Part of a small language model's weights: learned positions.
MLP neurons of a small language model. Each row is named by its layer, matrix (up: input weights) and neuron, and shows model dimensions 48-143. Each number is 50 + 15 x the weight over its row's rms, rounded and kept within 0 to 99.
Before each neuron's rows, "fires in" lists the words (lower case) most often at its 100 highest values on Wikipedia text that the model never trained on.

fires in: "he", "she", "who", "staff"
L8.up824:44 59 43 67 38 50 63 47 39 65 75 29 58 29 65 61 49 44 74 30 51 39 64 35 47 65 57 59 35 53 43 39 65 14 51 36 22 63 45 54 63 64 48 54 37 43 37 86 39 77 64 45 03 65 64 26 70 56 42 57 52 17 28 45 89 35 74 48 65 56 68 69 50 64 35 57 28 48 35 44 62 09 56 45 34 37 64 67 51 32 69 56 47 53 65 54

fires in: "to", "year", "games", "game"
L10.up681:51 27 17 47 63 56 22 34 63 76 45 64 53 45 39 27 77 70 63 50 38 67 71 27 52 68 28 63 57 29 51 54 52 26 76 29 48 21 26 67 64 35 52 66 30 59 68 47 53 54 72 30 49 52 54 20 68 53 47 70 30 82 70 43 65 37 55 52 41 50 56 44 39 39 37 51 09 45 68 64 35 40 53 49 59 42 53 39 44 62 65 65 69 42 39 54

fires in: "his", "vice", "national"
L5.up687:67 29 60 35 59 52 39 36 48 59 74 62 31 42 55 49 32 72 43 51 42 47 49 29 70 39 47 52 53 26 46 66 68 25 33 40 76 33 44 65 56 34 33 46 38 40 37 46 66 37 58 14 33 43 61 78 60 47 30 49 50 63 37 51 73 51 72 58 86 53 70 99 48 49 35 49 43 71 53 35 32 33 84 65 37 51 48 63 44 67 57 75 66 08 53 49

fires in: "of", "on", "japanese"
L8.up27:46 49 68 35 44 84 54 20 60 20 40 31 43 45 33 46 73 26 51 54 39 54 65 53 58 63 62 55 25 35 10 40 42 33 09 60 42 56 22 39 43 44 46 57 60 70 58 84 30 43 38 63 69 37 54 56 71 60 38 61 48 61 41 53 61 60 75 94 61 63 46 62 62 50 23 56 31 51 58 66 54 55 31 56 47 59 72 73 80 41 25 35 72 39 34 64

fires in: "music", "announced", "research", "software", "vocals", "musical"
L9.up333:54 66 48 50 19 51 51 43 80 35 51 44 30 44 41 58 65 45 27 37 72 56 69 46 32 83 76 59 31 27 35 69 48 40 63 31 37 29 37 35 49 53 59 30 50 44 46 85 49 47 34 47 59 41 73 51 48 44 64 48 73 73 17 46 83 46 58 61 55 53 36 40 69 49 65 38 65 42 39 68 56 48 36 52 41 52 64 70 16 38 41 38 47 54 38 40

fires in: "to", "an", "tools"
L8.up550:52 64 12 52 39 62 51 42 50 47 79 35 65 55 60 25 24 55 41 62 34 33 54 14 44 55 51 67 39 36 49 91 65 60 35 53 34 38 71 62 56 61 38 43 31 28 48 58 45 47 64 54 36 53 61 40 67 71 38 61 32 82 47 47 47 49 55 87 70 50 43 35 46 47 54 63 60 27 34 66 43 35 56 56 84 56 68 67 56 53 40 66 59 17 35 74

fires in: "this", "three", "through", "those", "than", "football"
L8.up94:79 70 29 39 27 67 36 49 71 45 64 44 40 31 74 63 52 44 37 49 37 67 37 36 41 50 37 41 40 31 32 81 83 36 56 72 42 53 63 40 29 45 47 42 46 54 65 71 33 38 49 29 50 50 58 35 40 40 33 56 46 62 32 69 78 09 46 53 54 75 46 46 24 59 47 81 52 38 52 37 56 43 51 44 54 48 46 46 45 46 52 20 31 44 44 56

fires in: "about", "election", "elected", "piotr", "debut"
L3.up24:55 68 32 51 67 44 72 66 58 29 67 50 37 34 59 33 67 64 48 26 23 53 61 41 24 61 65 46 35 53 51 51 59 42 63 54 37 41 32 60 44 37 61 63 23 45 57 56 49 64 63 40 44 34 63 42 58 64 65 58 19 40 46 69 48 38 62 28 45 44 53 44 27 61 24 67 31 18 53 37 52 60 64 74 46 48 58 59 48 65 32 22 27 52 32 34

fires in: "this", "about", "three", "those", "than"
L9.up809:54 88 34 43 56 40 50 59 71 45 61 58 46 47 44 48 60 53 58 47 30 60 35 41 61 60 57 60 57 30 60 82 65 27 79 63 40 21 62 33 33 39 36 38 42 26 60 57 55 34 66 34 39 39 44 41 61 50 35 65 51 45 66 30 42 41 47 51 58 45 32 56 57 44 46 62 44 69 39 36 49 44 55 28 62 55 51 50 26 38 41 62 53 35 53 38

fires in: "for", "be", "or", "an", "the", "of"
L8.up843:57 71 27 52 38 87 37 38 46 47 55 47 44 44 75 33 35 64 52 75 64 51 34 20 33 81 67 71 54 50 29 65 50 58 48 73 50 29 44 51 61 59 40 14 52 47 66 58 44 55 64 56 37 25 60 63 65 66 31 54 50 58 51 46 40 47 49 77 76 60 50 73 55 47 37 67 57 58 42 48 42 50 50 62 56 46 66 49 33 56 19 45 71 45 33 40

fires in: "on", "music", "particularly", "one", "victor", "have"
L3.up478:67 51 37 45 73 49 31 40 67 52 50 43 57 45 57 26 56 55 57 44 36 68 34 14 56 60 64 62 56 50 46 70 60 45 34 40 45 50 34 38 36 57 68 39 32 29 57 81 72 57 73 56 67 34 58 63 58 62 54 50 54 39 37 64 54 11 63 56 43 52 28 62 51 59 34 35 26 51 36 34 20 43 61 28 31 40 99 46 42 34 50 53 48 29 40 41

fires in: "his", "this", "has", "her", "s", "team"
L4.up209:70 43 71 46 47 52 31 39 47 57 58 36 60 60 57 28 43 63 34 49 50 33 78 43 59 52 48 72 33 47 21 64 50 12 56 53 44 20 43 30 40 39 54 69 32 39 59 51 41 44 55 21 55 49 37 26 63 65 57 58 25 58 26 63 42 34 46 72 41 60 32 79 32 72 40 58 31 56 48 35 46 52 52 45 44 57 76 36 48 52 34 31 23 20 45 64

fires in: "to", "30", "13", "17", "two"
L9.up772:49 79 13 48 36 90 53 53 45 48 63 62 55 48 43 35 91 51 68 43 64 38 41 46 40 40 52 52 76 35 56 50 42 16 31 30 24 45 57 68 27 62 47 42 38 38 53 55 40 28 43 52 36 54 56 62 46 65 55 71 34 71 43 55 65 29 53 66 42 45 55 56 38 61 23 45 52 20 43 33 76 16 70 50 63 40 83 67 40 62 59 62 74 42 29 42

fires in: "up", "about", "through", "upon", "upper"
L3.up529:31 52 19 72 55 31 51 31 50 28 62 45 51 37 44 59 42 86 59 26 25 70 56 44 54 52 59 46 58 54 53 36 32 54 48 76 43 19 59 54 66 44 58 31 21 29 36 64 52 71 69 42 64 41 66 59 70 60 60 60 49 41 33 34 43 29 74 47 89 29 41 65 30 49 42 60 37 25 36 48 38 56 81 38 57 36 51 52 39 55 48 70 37 24 57 53

fires in: "to", "two", "board", "and"
L5.up25:51 48 33 52 48 30 53 60 65 93 44 57 36 46 22 39 66 55 67 43 37 52 55 36 45 34 55 65 59 27 42 72 45 50 38 13 47 37 49 48 50 43 43 47 40 43 53 40 43 29 50 08 15 45 59 51 69 53 45 67 42 40 50 48 60 41 58 50 63 14 52 53 64 47 33 71 42 53 50 38 40 46 82 82 47 42 54 61 42 62 41 68 59 44 49 57

fires in: "second", "most", "more", "senior", "mostly"
L4.up776:70 66 74 27 53 67 52 36 41 52 54 38 41 45 66 71 49 46 50 40 62 46 36 34 39 36 42 52 24 57 34 80 61 47 36 29 50 41 53 34 59 32 34 26 40 62 75 50 69 40 64 45 54 38 81 57 55 63 69 52 54 42 55 55 55 30 49 93 44 49 35 81 42 50 53 66 45 38 48 35 55 26 43 57 21 46 69 34 34 49 57 36 32 30 24 43

fires in: "he", "she", "a", "who", "published"
L8.up391:63 35 49 59 50 30 57 63 61 60 51 34 33 30 45 42 50 57 41 41 64 50 90 42 46 44 67 54 30 56 39 38 49 45 00 38 53 34 27 60 56 61 35 58 56 65 79 58 29 86 42 59 26 52 71 31 53 60 54 65 45 53 15 58 50 60 75 44 25 70 83 65 61 69 28 11 55 42 15 35 50 46 65 61 39 63 78 42 54 65 35 39 45 46 65 52

fires in: "second", "found", "founded"
L4.up22:61 68 50 38 22 82 55 61 36 53 44 28 51 45 46 53 48 44 31 55 39 58 73 38 31 75 76 63 44 55 32 77 62 55 52 51 67 46 33 45 49 43 65 49 46 46 47 43 45 54 82 02 58 28 57 34 57 77 36 49 48 69 21 26 38 52 47 70 48 50 56 52 28 53 51 63 31 41 51 51 46 57 30 77 51 47 35 29 23 47 44 62 60 56 64 45

fires in: "of", "american", "africa", "america", "african", "church"
L5.up66:66 46 55 46 65 48 52 42 74 31 56 50 37 40 38 52 68 49 62 79 48 67 61 75 33 73 77 57 51 40 45 63 36 57 45 75 19 35 36 56 21 33 34 47 49 47 47 60 44 55 59 25 35 27 51 68 84 64 33 43 50 52 37 45 58 49 53 42 58 26 15 64 42 50 41 40 43 66 46 67 42 51 46 55 66 38 48 70 40 57 46 41 75 68 46 47

fires in: "the", "three", "two", "home"
L5.up623:56 73 32 23 35 91 54 47 58 51 55 71 44 47 54 55 51 66 42 60 69 50 56 28 51 52 36 24 70 53 64 57 58 36 26 54 46 61 40 41 56 45 52 37 22 59 18 61 30 40 55 48 44 25 57 58 67 64 64 52 49 48 19 61 41 45 46 37 55 25 50 80 30 49 14 59 59 38 39 49 52 36 40 46 37 52 41 49 55 45 71 42 51 22 48 45

fires in: "their", "its", "s", "his"
L4.up701:86 69 55 31 41 54 39 58 35 64 79 50 62 49 64 45 42 87 53 56 64 42 45 52 28 28 46 47 21 23 39 50 57 40 22 46 38 50 30 28 66 50 55 29 27 59 40 73 40 51 32 55 22 51 69 48 30 62 21 63 69 84 41 57 71 39 38 57 47 56 57 67 46 50 39 47 28 57 38 67 49 27 48 75 54 44 49 74 54 54 36 25 56 53 36 48

fires in: "s", "her", "his"
L3.up452:77 68 28 14 31 38 55 43 38 60 74 21 57 41 47 57 54 54 51 57 38 55 60 65 49 46 66 78 71 38 52 54 44 40 28 75 44 51 47 41 47 24 52 30 54 61 43 69 44 51 48 38 25 53 64 49 52 51 37 65 43 46 42 43 44 41 51 57 80 51 70 56 46 51 29 77 43 59 41 46 64 31 62 56 46 53 37 54 60 61 61 71 66 32 15 79

fires in: "in", "three", "while", "though", "non"
L5.up773:61 38 37 65 49 43 67 46 46 37 51 17 48 42 51 28 43 59 77 60 62 53 54 41 42 43 44 45 30 35 59 60 87 50 07 57 45 40 29 71 52 50 49 10 36 40 54 50 37 79 59 62 36 42 75 49 65 52 68 48 58 60 32 63 64 50 48 35 58 47 41 41 51 58 33 41 29 26 16 40 43 38 65 38 39 71 93 48 20 63 20 41 49 57 67 62

fires in: "that", "season", "the", "stories"
L8.up244:58 52 29 61 32 58 62 56 60 84 37 55 35 25 45 56 56 50 53 60 56 55 51 58 62 51 70 61 64 24 31 84 80 27 11 30 43 36 42 41 41 51 21 21 56 50 44 78 43 28 59 38 43 31 80 67 61 44 48 57 31 31 48 54 81 46 64 31 78 32 75 64 30 54 61 38 40 21 54 35 63 23 50 45 44 58 50 60 63 25 57 33 36 59 31 54

fires in: "have", "like", "because", "use", "make", "on"
L10.up184:47 52 11 67 54 39 72 38 42 32 57 12 26 41 29 40 59 57 68 54 21 37 52 49 43 76 52 50 55 44 41 76 68 51 38 59 55 66 13 19 20 37 45 36 40 39 30 64 47 53 49 31 53 38 62 52 66 44 41 47 57 68 54 58 71 59 66 77 34 30 61 38 62 54 65 53 39 15 57 59 48 44 67 56 36 31 41 50 35 49 41 44 68 54 44 75

fires in: "also", "republican", "royal", "number", "republic"
L9.up363:45 53 23 42 45 50 35 32 65 63 42 26 53 46 77 62 30 80 66 44 22 30 39 10 43 43 89 73 52 68 53 61 58 42 45 62 20 55 57 76 49 23 53 76 24 29 79 61 40 53 37 53 29 52 50 37 55 59 36 69 36 67 70 73 45 53 55 64 74 39 86 42 29 32 56 47 32 55 63 71 66 34 66 65 48 59 64 65 66 52 60 39 41 40 48 51

fires in: "had", "place", "peace"
L4.up161:63 62 51 36 66 64 52 44 74 67 61 35 46 51 73 42 61 55 55 38 43 46 86 25 51 40 31 47 30 30 43 70 66 49 44 76 67 59 42 67 26 35 44 63 52 41 59 43 46 62 33 40 48 45 42 22 46 63 64 43 60 36 38 45 75 49 72 62 34 40 44 70 50 76 43 75 10 38 62 59 20 36 60 83 26 34 57 44 42 32 19 15 20 58 67 34

fires in: "united", "called", "succeeded"
L9.up545:50 27 66 53 31 48 52 50 63 75 43 46 47 49 24 47 49 37 65 54 49 34 52 54 52 66 52 60 48 51 54 53 69 57 35 24 41 50 44 81 35 51 43 88 49 46 48 59 14 66 60 39 45 25 47 22 61 39 53 69 48 64 31 46 73 54 50 56 37 39 52 65 30 59 59 53 56 55 42 32 57 36 51 74 53 56 54 50 34 49 41 69 22 68 49 48

fires in: "an", "another", "species", "analysis", "any", "annual"
L9.up487:46 58 28 38 54 67 42 27 54 43 92 55 53 29 80 37 50 65 44 48 53 26 51 24 40 53 40 45 40 43 00 90 66 50 50 57 81 37 53 67 51 47 39 31 41 45 47 60 44 49 52 42 43 60 69 72 51 63 47 62 51 74 49 39 48 51 71 55 77 50 36 69 45 49 46 52 43 62 47 49 10 41 38 62 31 59 37 37 40 80 56 74 53 54 59 42

fires in: "of", "her"
L4.up772:60 98 54 47 25 78 48 59 48 38 55 57 51 47 43 43 32 55 64 34 82 56 69 51 40 57 58 49 79 46 46 67 46 44 65 41 25 47 43 56 43 27 55 33 37 57 51 64 11 52 52 32 28 36 57 62 70 37 55 54 15 55 25 22 54 47 50 36 46 25 58 71 23 57 34 47 61 65 56 48 25 31 30 68 63 12 61 43 64 46 45 56 67 52 42 40

fires in: "their", "team", "third", "his", "its"
L4.up103:78 61 54 32 44 33 31 23 38 72 65 46 60 43 52 67 54 43 39 61 28 22 56 51 56 61 82 58 41 52 54 39 35 45 05 51 60 35 27 41 55 28 38 36 41 56 66 50 51 60 74 35 45 53 70 75 65 35 50 53 48 36 57 38 50 13 51 89 67 48 59 95 56 58 45 58 26 56 45 21 64 73 65 51 13 40 99 28 75 40 45 47 56 34 42 52

fires in: "she", "also", "they", "is", "has"
L5.up812:81 61 32 56 70 38 60 43 44 57 74 21 25 36 54 34 44 45 55 37 55 43 78 66 47 46 37 63 40 45 48 67 73 57 31 76 54 54 17 49 20 40 53 23 49 43 50 65 28 68 42 24 39 43 69 37 70 56 47 75 60 33 42 62 68 63 96 63 55 31 78 52 40 55 25 36 42 40 24 47 53 31 51 54 27 39 70 48 42 50 17 48 57 50 59 72

fires in: "have", "had", "make", "having", "making"
L3.up244:63 38 23 70 61 42 76 35 52 62 47 20 46 43 54 45 65 48 77 53 69 53 68 29 62 37 47 34 48 22 48 43 77 42 64 64 63 25 32 78 31 47 60 56 54 31 45 66 55 67 74 27 47 61 55 30 59 86 50 44 74 60 40 42 92 52 60 45 41 48 16 40 79 61 59 59 15 35 36 33 42 44 70 55 37 42 79 32 21 36 32 54 39 49 59 44

fires in: "s", "its", "his"
L4.up891:55 70 39 11 12 63 50 51 58 59 63 66 63 43 55 46 48 55 32 44 64 56 51 20 52 63 49 46 66 50 52 40 55 36 19 71 56 29 51 42 42 43 62 56 35 57 52 51 32 29 57 37 36 30 54 44 65 37 68 70 52 41 12 62 50 46 46 49 51 44 52 80 31 57 30 48 47 51 46 58 59 35 66 61 56 72 59 45 62 54 26 46 50 21 39 50

fires in: "had", "has", "have"
L10.up272:47 45 31 35 43 56 58 48 44 71 57 32 54 42 31 54 40 56 91 60 36 44 51 49 65 48 52 51 39 18 46 75 61 32 55 63 28 49 20 34 34 11 44 59 43 51 62 89 17 69 58 74 36 66 39 48 56 58 30 64 35 56 57 70 79 39 72 43 43 49 61 49 52 49 41 70 54 37 54 35 21 46 45 43 27 38 47 37 50 36 25 68 74 59 65 71

fires in: "career", "council", "called", "code", "preceded", "celebrated"
L5.up857:56 56 57 36 45 54 37 54 49 48 68 30 46 41 74 60 47 56 54 46 37 30 43 34 62 67 59 40 58 48 48 62 56 56 36 63 71 63 55 69 41 61 54 54 59 58 64 66 19 64 47 32 43 39 53 28 52 47 35 57 56 52 36 77 42 36 50 61 52 55 39 70 57 35 42 73 77 22 44 40 29 28 54 53 46 62 33 39 42 38 35 59 43 32 54 72

fires in: "it", "into", "information", "directed", "subjects", "injured"
L4.up212:64 47 54 43 29 34 57 59 48 37 87 42 62 40 60 20 42 68 73 63 63 29 60 32 16 48 42 49 27 53 25 37 58 45 47 39 26 38 26 33 34 54 44 17 35 51 38 62 29 50 46 47 52 67 66 58 58 39 53 54 39 50 53 64 52 39 49 40 42 47 39 39 37 69 46 42 57 38 65 23 60 33 48 56 52 64 50 64 49 83 41 45 46 77 32 53

fires in: "album", "london", "home", "albums"
L3.up100:81 70 51 41 55 30 34 42 61 51 49 57 57 38 47 37 63 47 57 57 59 60 55 56 50 41 51 41 44 56 54 74 71 49 41 62 55 52 56 41 53 21 31 61 28 34 75 63 55 41 26 51 48 49 49 25 60 55 61 57 69 72 48 69 60 48 52 48 48 59 37 44 66 57 53 46 39 53 35 34 26 26 44 39 29 47 55 27 32 74 37 35 46 67 30 66

fires in: "or", "original", "originally", "designed"
L10.up338:77 39 53 48 86 54 39 29 57 47 41 41 51 49 47 48 45 37 62 59 36 37 74 40 51 50 49 20 38 42 52 54 33 32 39 72 41 62 51 40 52 65 42 52 50 61 32 62 33 33 54 42 64 52 50 57 52 44 53 74 37 44 74 65 73 23 40 28 66 39 51 84 53 45 35 73 48 36 45 63 26 49 71 47 37 48 52 41 58 71 52 22 70 46 55 57

fires in: "up", "both", "as", "upon", "winter", "making"
L5.up223:40 46 30 59 47 49 49 01 47 42 67 19 53 48 53 49 34 55 59 46 57 47 74 28 48 64 47 38 53 60 55 37 24 30 37 32 37 52 50 69 72 61 56 31 44 44 42 51 49 34 56 47 62 50 65 71 57 74 39 48 48 63 50 27 87 21 47 38 65 34 45 60 35 56 63 39 29 61 58 53 45 27 54 47 35 40 84 34 68 59 63 75 38 43 11 53

fires in: "the"
L10.up243:71 58 34 37 25 41 53 56 46 66 50 67 54 48 53 40 58 70 56 52 56 43 70 42 30 44 65 56 75 65 58 74 62 54 45 38 53 50 61 52 30 45 43 43 48 33 52 27 59 35 60 14 34 35 55 59 53 46 46 64 25 58 21 57 42 16 60 49 32 32 55 60 45 53 22 49 48 34 37 18 59 40 62 73 59 47 61 46 52 53 67 38 37 57 43 49

fires in: "people", "history", "analysis", "historical", "native"
L8.up621:76 47 75 43 63 56 27 58 71 49 49 66 50 38 64 75 41 43 56 41 58 55 44 57 45 41 63 36 39 49 54 64 53 42 41 40 28 64 68 43 25 40 35 44 36 43 69 53 69 44 53 48 53 33 48 35 42 65 61 64 62 64 34 50 40 34 40 51 62 67 25 84 20 31 48 40 58 45 27 37 62 61 36 31 50 40 55 46 22 55 49 44 29 49 18 42

fires in: "are", "area", "southeast", "areas", "highest"
L10.up238:64 33 37 78 34 49 59 59 37 58 49 27 48 41 32 40 76 36 97 58 48 30 60 50 49 37 32 64 33 43 04 78 65 28 36 49 40 69 53 49 27 56 56 43 35 65 81 50 35 67 46 62 35 35 55 62 44 43 25 63 40 70 40 76 57 18 78 50 63 60 61 53 50 75 52 51 38 47 32 80 46 40 64 38 50 56 73 55 44 61 64 47 63 26 52 49

fires in: "college", "election", "elected", "collection", "eastern", "angeles"
L4.up572:70 53 70 57 25 38 56 26 52 49 57 55 34 41 62 38 33 70 21 61 12 40 69 50 59 61 73 49 32 35 41 65 54 36 36 65 35 36 33 41 61 60 39 41 49 59 63 59 59 36 49 44 36 59 80 51 41 32 52 54 40 65 40 67 42 54 61 66 87 33 59 51 30 50 15 44 63 52 40 63 57 27 43 62 31 72 44 90 44 82 42 22 60 61 77 89

fires in: "2017", "2018", "2016", "2010", "2014"
L3.up175:63 45 60 55 40 45 22 40 61 39 63 51 23 17 42 56 86 50 37 71 49 43 55 68 36 45 57 63 61 44 50 67 64 39 46 47 48 39 33 72 50 41 33 39 39 29 43 81 40 31 48 37 60 46 69 52 66 62 42 57 61 61 27 35 55 51 56 50 67 72 54 52 56 80 65 80 60 31 47 34 43 47 64 31 38 52 32 41 31 56 44 47 78 47 60 45

fires in: "about", "through", "became", "upon", "won"
L9.up785:68 51 11 36 70 56 45 61 46 51 56 28 39 27 62 38 57 72 43 52 62 62 32 41 72 49 50 33 65 31 45 65 74 25 52 42 63 23 50 99 51 62 50 49 70 09 70 51 42 49 74 59 15 49 65 62 55 57 46 33 56 41 43 67 75 42 45 57 67 33 55 47 44 51 46 24 56 45 70 36 44 37 56 31 35 44 57 48 59 54 59 19 72 28 73 73

fires in: "in", "however", "following", "year"
L9.up614:73 51 66 52 63 37 72 64 52 70 47 44 51 42 47 59 46 57 47 45 54 53 59 78 58 51 35 54 51 55 58 61 77 41 54 43 72 27 25 46 45 32 62 34 39 28 53 71 54 56 65 25 36 45 63 58 98 81 56 54 54 51 20 47 65 51 44 54 54 36 73 34 68 38 16 27 53 37 65 51 44 45 56 62 50 28 42 57 37 45 47 48 48 63 24 73

fires in: "he", "contract"
L9.up708:50 53 56 83 42 44 45 40 56 67 70 50 54 40 22 53 29 54 83 64 72 40 38 68 42 68 50 62 59 45 41 53 64 43 49 46 08 70 53 64 50 70 52 66 36 55 49 68 33 59 52 68 23 68 59 22 72 43 43 55 35 56 47 64 62 56 44 50 48 52 46 64 52 50 25 44 45 39 69 33 37 62 53 36 30 31 52 55 55 39 22 62 52 30 68 82

fires in: "college", "history", "people", "collection"
L4.up549:67 48 45 35 25 60 50 55 58 52 48 56 38 50 52 41 30 54 58 47 27 28 66 54 58 36 52 43 46 42 49 65 81 52 34 53 50 59 54 61 20 28 25 44 16 37 59 40 53 31 27 55 34 51 41 31 70 37 57 53 21 55 42 48 54 70 69 31 70 42 44 83 54 35 41 50 54 46 55 69 34 35 36 47 37 61 43 63 56 71 66 45 38 50 46 69

fires in: "is", "under", "utc", "us", "it", "remained"
L10.up537:47 46 55 69 67 47 60 39 52 61 57 44 12 55 53 59 52 71 50 25 67 66 54 50 51 49 45 39 51 36 57 65 45 61 40 37 43 47 49 64 31 56 40 54 25 36 54 58 46 63 65 38 20 24 51 54 48 81 54 43 55 71 36 70 61 64 57 54 54 38 42 37 43 52 21 47 51 33 26 26 44 56 65 40 45 62 70 80 39 41 24 42 52 29 43 41

fires in: "first", "also", "information", "highest", "from"
L9.up93:63 46 38 56 53 26 33 32 31 60 28 53 42 41 44 54 55 73 48 66 77 58 43 60 47 47 36 20 67 66 53 77 50 62 27 65 59 61 48 57 46 54 31 40 42 41 43 61 37 30 53 39 46 52 69 51 37 43 51 43 44 54 39 55 58 56 25 50 61 30 25 79 76 50 38 27 31 30 45 20 39 47 29 48 26 41 78 28 25 50 53 37 41 19 56 58

fires in: "this", "its"
L3.up37:48 48 30 35 62 51 42 45 51 58 62 58 56 33 66 53 51 89 46 38 46 41 74 53 48 55 57 44 68 40 54 60 58 35 32 40 49 35 55 24 62 52 56 49 36 57 70 52 59 68 70 29 12 43 62 38 36 51 44 69 24 34 75 39 43 34 53 29 72 60 32 87 57 54 38 51 54 48 32 49 51 53 59 58 42 53 47 65 52 48 67 79 63 25 45 58

fires in: "history", "more", "most", "may", "members", "historical"
L8.up575:84 63 47 41 65 40 38 39 62 23 47 57 45 38 60 54 57 63 67 30 37 42 54 37 41 35 57 35 58 34 54 81 71 62 67 72 39 58 45 51 26 29 54 66 21 34 92 53 58 29 39 37 57 66 58 45 57 58 52 53 47 63 39 74 49 25 44 52 55 29 59 54 49 49 58 43 37 58 37 19 56 40 63 57 31 55 33 35 30 60 63 64 17 61 26 71

fires in: "november", "just", "died", "david", "different", "novel"
L3.up199:44 70 65 72 31 52 48 72 53 40 67 47 33 42 44 20 76 59 46 57 40 45 33 67 47 46 69 55 44 37 21 54 79 53 71 51 44 39 43 68 34 46 26 42 54 25 18 36 48 43 35 35 38 43 48 54 69 49 52 38 28 66 44 38 57 16 91 72 42 37 14 25 65 64 34 48 14 67 52 19 47 36 67 45 57 51 64 47 09 55 56 62 33 65 70 34

fires in: "through", "than", "championships", "this", "champions", "campaign"
L4.up249:66 59 45 43 54 53 34 57 87 42 82 61 49 42 53 51 54 54 44 41 24 57 55 44 19 67 82 50 68 39 56 70 42 37 60 36 51 56 62 73 39 46 61 57 36 28 69 73 69 25 56 47 21 20 60 44 60 40 11 47 52 43 56 34 40 25 46 25 75 53 49 46 33 47 40 43 36 48 63 47 20 39 63 51 47 29 58 46 52 56 66 52 34 62 47 48

fires in: "history", "has", "had", "him", "have"
L5.up265:76 55 54 49 52 66 44 48 59 32 55 50 44 42 39 38 51 50 55 42 50 33 64 47 59 58 68 32 70 19 04 61 70 13 48 54 41 74 24 49 27 42 47 54 45 57 34 83 40 51 56 42 37 58 55 45 71 47 33 46 33 58 44 51 64 32 83 59 70 37 36 33 63 46 47 66 58 22 42 53 37 47 57 68 52 69 34 59 46 68 62 57 70 49 37 64

fires in: "and", "each", "any"
L10.up695:67 35 44 63 51 59 24 41 44 56 36 72 62 34 64 42 38 59 44 66 44 34 64 40 52 46 70 52 52 27 58 73 55 28 49 74 57 64 34 54 50 44 62 24 23 48 56 42 47 62 49 35 39 26 70 45 54 64 50 78 23 52 70 42 48 38 71 54 88 52 68 59 26 35 39 48 21 38 63 62 70 42 52 41 72 44 56 65 61 62 44 63 59 51 57 66

fires in: "it", "e"
L3.up625:72 54 36 67 55 39 52 48 55 37 85 37 34 42 60 34 45 74 46 55 48 41 64 42 40 41 44 72 39 38 62 42 79 20 66 57 34 49 32 54 16 55 42 23 33 46 34 43 67 48 62 25 19 29 50 44 45 54 32 42 61 54 60 58 67 58 60 30 64 61 47 50 49 45 36 58 76 31 58 33 55 42 80 45 59 44 43 77 36 65 48 48 53 66 47 66

fires in: "this", "through", "third", "three", "than"
L5.up680:70 62 32 22 46 67 60 35 52 59 75 64 44 43 39 56 48 55 40 79 60 29 29 50 43 62 63 50 54 54 48 62 60 44 50 73 42 42 63 58 37 43 29 64 21 36 94 39 24 31 45 51 47 46 47 33 60 39 45 77 36 55 52 48 66 32 40 42 29 52 63 51 59 59 36 50 30 55 53 24 33 26 66 64 51 42 24 38 50 70 26 37 31 66 27 80